config.yaml
n_head: 2
n_kv_head: 2
activation: "geglu"
parallel_block: false
init_std_qkv: 0.0201
init_std_o: 0.0
lr: 0.0115
warmup_steps: 200
doc_mask: true
steps: 12943
dataset: "wikipedia_en"
MLP neurons of a small language model. Each row is named by its layer, matrix (gate and up: input weights; down: output weights) and neuron, and shows model dimensions 160-255. Each number is 50 + 15 x the weight over its row's rms, rounded and kept within 0 to 99. A neuron's up and down rows have the sign that makes its largest values positive.
After each neuron's rows is what it responds to, as a language model described it from the Wikipedia text at the highest values.

L8.gate1442:45 65 00 24 65 27 43 53 39 48 54 54 38 62 43 50 51 65 58 26 87 51 52 40 48 71 28 36 59 64 38 36 47 61 53 57 69 63 60 52 47 55 25 49 64 59 41 44 31 45 50 08 65 62 51 40 40 67 62 82 53 46 52 43 42 59 48 37 57 59 65 53 46 37 53 43 55 61 77 49 36 39 32 34 57 55 29 56 46 47 59 40 51 43 65 58
L8.up1442:37 67 51 51 78 39 47 55 36 26 34 55 47 52 36 46 42 62 37 36 70 63 60 30 55 44 43 51 33 77 62 50 43 44 32 35 44 46 64 46 57 50 44 47 56 66 38 59 62 69 33 45 26 46 67 48 65 56 54 57 32 38 53 50 52 80 78 60 48 36 39 24 60 73 59 50 65 42 33 42 39 47 75 39 26 70 39 59 61 32 53 49 49 10 67 34
L8.down1442:55 48 59 49 39 41 43 50 46 57 58 51 48 24 70 40 31 35 59 61 47 31 49 60 63 42 40 55 56 30 25 55 54 59 45 26 48 63 60 49 54 13 22 35 49 65 53 51 30 38 38 57 61 60 40 47 36 58 42 64 69 41 46 36 51 53 31 29 34 61 67 54 53 56 31 34 56 91 76 62 57 44 39 26 46 28 39 35 38 60 52 35 28 54 68 76
Responds to: Capital-letter word starts glued directly onto a preceding name without a space, mostly in name lists and tables, e.g. Ding Ning|Li, Jackson|Jr., Norsgaard|Jørgensen.

L4.gate340:24 68 64 58 44 50 71 48 57 58 46 38 47 36 68 48 54 47 66 20 50 64 69 79 57 71 42 41 72 29 77 59 38 60 57 44 35 70 58 55 30 46 56 34 57 37 42 60 81 45 50 49 78 54 61 13 41 50 65 46 46 30 43 35 63 25 47 60 63 63 53 60 51 45 80 54 56 81 39 20 55 26 81 59 40 63 53 47 35 26 58 64 50 42 45 58
L4.up340:52 66 69 63 73 44 83 46 20 49 47 20 51 55 47 77 70 54 32 50 46 66 63 36 41 49 55 59 41 39 68 45 49 48 92 25 51 36 72 49 48 38 64 43 52 63 22 60 58 49 44 53 64 41 48 38 71 32 44 56 44 39 40 29 32 59 43 38 61 55 87 34 56 46 72 32 61 20 56 46 42 58 35 83 21 52 79 60 37 52 60 41 51 40 60 60
L4.down340:40 62 51 54 58 48 50 63 58 58 30 50 59 36 38 33 41 70 52 31 31 79 52 56 54 48 53 23 51 70 59 35 57 46 49 66 50 55 44 71 39 61 31 40 36 44 44 44 69 59 38 66 41 73 53 33 50 45 67 47 44 37 58 35 53 22 45 62 57 46 65 52 39 47 48 63 54 99 34 44 63 50 68 65 59 49 42 60 43 50 40 43 41 30 55 61
Responds to: The second newline of a blank line between Wikipedia blocks, before a new paragraph, heading (==History==), list, or table.

L8.gate1487:51 74 42 33 49 64 48 46 62 64 49 37 42 30 47 70 70 19 42 60 77 29 66 66 72 44 52 52 63 48 52 37 18 37 64 65 46 30 62 59 51 61 26 66 48 34 26 55 49 28 51 75 87 70 38 43 37 73 21 56 44 53 36 51 72 42 86 56 51 65 35 66 43 50 67 48 49 37 41 45 49 53 53 82 24 42 51 37 31 35 43 61 65 63 30 48
L8.up1487:44 51 26 64 45 45 40 52 45 90 28 37 49 49 74 55 14 47 54 60 71 33 75 51 88 42 61 41 30 10 56 35 17 35 65 59 35 53 73 49 59 48 52 53 48 52 54 55 27 50 52 88 66 54 42 49 67 54 49 63 52 40 50 55 50 33 28 41 45 46 33 53 41 25 68 64 53 57 53 47 43 61 54 39 43 74 61 75 30 39 81 62 50 46 43 56
L8.down1487:77 58 49 42 73 48 48 57 49 56 31 38 77 23 73 47 49 40 52 41 48 60 50 61 42 39 41 67 73 32 53 42 34 31 63 71 61 55 22 79 68 61 48 58 20 34 31 72 88 79 60 46 53 59 51 47 38 59 79 40 35 32 49 42 37 58 62 46 51 59 50 56 53 51 61 74 54 45 54 50 26 48 46 50 49 21 77 60 68 44 58 55 39 68 43 50
Responds to: Middle or stem fragments of multi-token words that still need an ending such as -es, -ing or -er, e.g. l|in|es, us|es, epis|od|es, tra|in|er.

L6.gate1441:62 59 52 34 68 56 38 49 61 52 43 50 69 59 45 83 35 27 37 57 21 46 49 50 47 62 21 62 57 91 65 58 46 46 49 45 60 36 30 54 59 23 40 73 75 30 21 68 40 49 67 57 43 38 54 45 57 48 56 71 54 62 35 51 60 45 44 44 55 31 56 35 52 63 32 46 39 52 44 22 48 65 67 61 20 62 38 46 62 45 62 16 67 60 69 58
L6.up1441:35 72 78 47 65 50 65 62 60 44 39 68 63 49 51 58 25 09 55 78 51 69 34 55 83 45 37 30 13 29 60 34 50 72 58 64 25 45 35 50 71 38 50 57 30 65 56 28 46 50 53 64 34 59 56 56 53 76 37 49 48 60 32 57 61 58 66 47 43 31 59 49 47 76 54 53 58 39 47 63 51 70 64 65 64 77 72 70 24 50 43 41 60 53 71 47
L6.down1441:80 62 62 55 50 28 51 79 50 64 56 34 26 32 42 64 70 74 61 52 58 56 42 41 44 45 66 57 39 55 23 37 31 63 48 71 56 56 70 34 56 59 49 39 61 29 27 59 52 27 45 35 41 41 08 42 41 54 56 49 42 45 41 46 17 86 68 55 52 37 57 56 56 58 71 64 66 71 43 58 55 30 49 32 68 47 75 47 37 55 16 45 38 53 54 64
Responds to: Word pieces directly after a one- or two-letter word start, mostly "in" after c/C/K as in cinematographer, cinéma, kinship, also c-er-emony, l-in-e.

L4.gate455:76 64 31 70 30 44 59 49 42 70 50 48 59 54 23 49 54 57 52 50 85 50 72 47 51 59 64 75 70 53 46 65 12 49 68 43 34 47 51 55 54 63 26 43 37 44 63 65 48 31 70 49 54 62 46 46 59 50 43 50 62 48 97 31 42 60 55 36 28 43 34 70 30 83 62 48 57 36 49 55 51 51 56 61 50 46 42 47 55 62 62 53 40 45 40 65
L4.up455:34 61 53 55 31 55 47 33 42 47 43 37 34 38 58 56 70 47 59 34 45 77 66 58 73 50 53 57 39 34 33 42 30 70 42 41 33 42 73 76 30 35 56 63 51 24 55 32 52 26 30 42 63 31 46 66 59 41 32 72 55 54 57 59 39 31 58 53 42 57 52 65 45 80 49 30 38 65 45 53 46 34 53 62 54 45 56 52 53 47 67 53 55 47 50 24
L4.down455:49 53 28 43 38 62 61 26 47 36 61 59 60 65 24 66 34 57 56 66 52 62 61 46 50 45 50 36 53 55 47 29 51 44 70 40 57 62 28 46 68 32 21 48 46 70 58 62 05 86 57 53 58 72 48 48 35 53 34 38 69 07 55 34 54 35 75 37 41 61 45 40 77 65 48 41 46 53 66 58 71 54 40 40 48 50 50 41 50 77 40 45 42 72 42 58
Responds to: Possessive words such as his, her, my, your and possessive 's, including word-final pieces after a split first letter (H-is, M-y, Y-our, Al-Raed's).

L6.gate321:68 61 73 58 61 45 18 40 44 64 25 72 57 46 46 35 43 54 44 71 52 73 68 66 40 27 44 43 65 45 66 48 52 55 35 41 88 88 38 21 50 44 19 20 54 56 39 53 47 23 52 73 30 49 32 62 57 17 40 58 61 48 39 46 46 58 55 45 33 59 43 56 57 44 20 54 43 47 13 51 37 48 90 56 61 46 48 35 45 56 69 40 40 66 54 43
L6.up321:26 80 56 44 72 65 73 65 34 59 45 71 31 59 63 62 40 57 52 29 62 82 67 65 61 44 35 70 44 76 56 53 29 55 56 40 32 45 44 58 60 56 37 85 77 39 46 64 51 56 64 35 65 61 47 40 38 67 40 62 29 35 27 80 16 52 56 46 62 63 46 52 66 41 65 62 52 36 24 50 48 35 49 47 53 51 56 32 23 26 74 70 57 77 67 50
L6.down321:44 52 36 36 56 50 75 40 37 56 44 50 36 47 47 49 34 36 35 32 65 48 35 65 42 54 43 58 40 48 47 57 62 42 23 58 35 45 47 24 51 49 44 63 71 31 86 62 22 66 47 42 42 41 69 34 37 59 56 52 74 65 58 41 45 38 53 39 50 22 71 46 61 46 61 58 36 73 45 50 54 77 48 88 33 67 52 75 66 63 39 76 42 63 23 49
Responds to: Structural tokens at the start of a new line, such as list dashes in See also lists, table pipes, and paragraph-break newlines, plus colons in infobox-style fields like "Clade:" and "Type:".

L8.gate1400:68 64 68 31 68 64 68 55 37 90 51 49 43 35 80 37 71 46 32 52 20 33 26 52 53 36 40 49 49 52 71 61 30 47 29 27 41 76 62 68 55 54 64 74 55 26 56 76 71 57 54 85 55 50 77 44 53 56 33 37 69 38 45 38 63 58 48 69 67 51 14 44 47 62 84 50 80 39 27 75 25 78 78 57 38 63 50 36 23 44 87 59 50 39 78 40
L8.up1400:66 27 30 63 61 38 64 66 49 34 54 44 51 05 65 39 40 48 44 51 61 69 42 45 43 79 57 50 64 45 67 53 40 61 18 29 34 68 55 38 28 48 43 53 57 63 34 54 43 46 71 70 73 40 39 76 22 52 53 46 33 34 50 48 80 73 37 42 21 55 33 17 53 40 57 40 55 36 55 53 60 70 48 62 44 69 72 25 38 82 53 61 64 76 57 39
L8.down1400:55 51 31 25 68 36 38 59 27 34 49 56 63 34 48 59 54 62 46 45 60 63 44 69 29 54 58 26 46 43 41 49 40 59 58 25 35 76 50 33 32 45 59 48 33 46 28 59 46 47 67 45 57 47 38 48 43 20 50 47 64 25 67 68 53 59 39 31 45 43 51 46 44 79 49 56 68 80 49 75 53 55 46 29 49 25 52 58 64 64 69 43 38 37 60 37
Responds to: Line-initial list markers such as a hyphen bullet, a table pipe, or a track number in lists and tables, plus some word-initial pieces like comp and Ab.

L6.gate1278:27 61 50 30 37 55 68 33 55 48 53 41 41 43 57 48 37 76 61 36 47 38 40 46 48 25 35 68 39 56 75 25 39 08 42 30 17 44 57 74 20 62 23 78 38 50 68 55 52 17 34 47 70 64 54 45 49 29 40 41 73 41 47 45 68 38 34 93 54 42 74 57 62 47 58 32 55 42 61 38 52 56 42 67 46 49 71 63 38 38 79 52 53 60 43 37
L6.up1278:69 43 39 43 43 22 55 46 59 59 61 37 33 44 41 40 77 48 56 20 50 46 43 43 64 34 51 31 51 55 56 68 28 63 53 45 42 44 77 74 63 63 36 54 77 67 65 55 62 67 53 52 52 34 45 49 65 45 59 58 45 43 47 59 73 60 48 37 32 58 72 49 46 41 74 59 78 45 42 14 54 73 50 58 60 78 71 71 42 56 67 46 26 38 53 62
L6.down1278:30 54 67 58 47 39 75 64 31 49 29 53 61 40 43 46 33 58 57 75 21 70 61 44 58 45 48 67 37 43 43 33 27 34 44 64 54 61 66 24 71 65 50 61 39 79 58 40 29 41 55 31 54 65 45 65 51 60 41 51 32 71 34 31 47 37 45 68 30 41 55 54 59 79 40 43 53 64 72 55 56 55 27 25 06 41 64 35 44 57 32 58 30 52 58 66
Responds to: Fires on the token right after a person's or place's full name ends, such as possessive 's, and, |, in, to; e.g. "Carville's", "Bush and".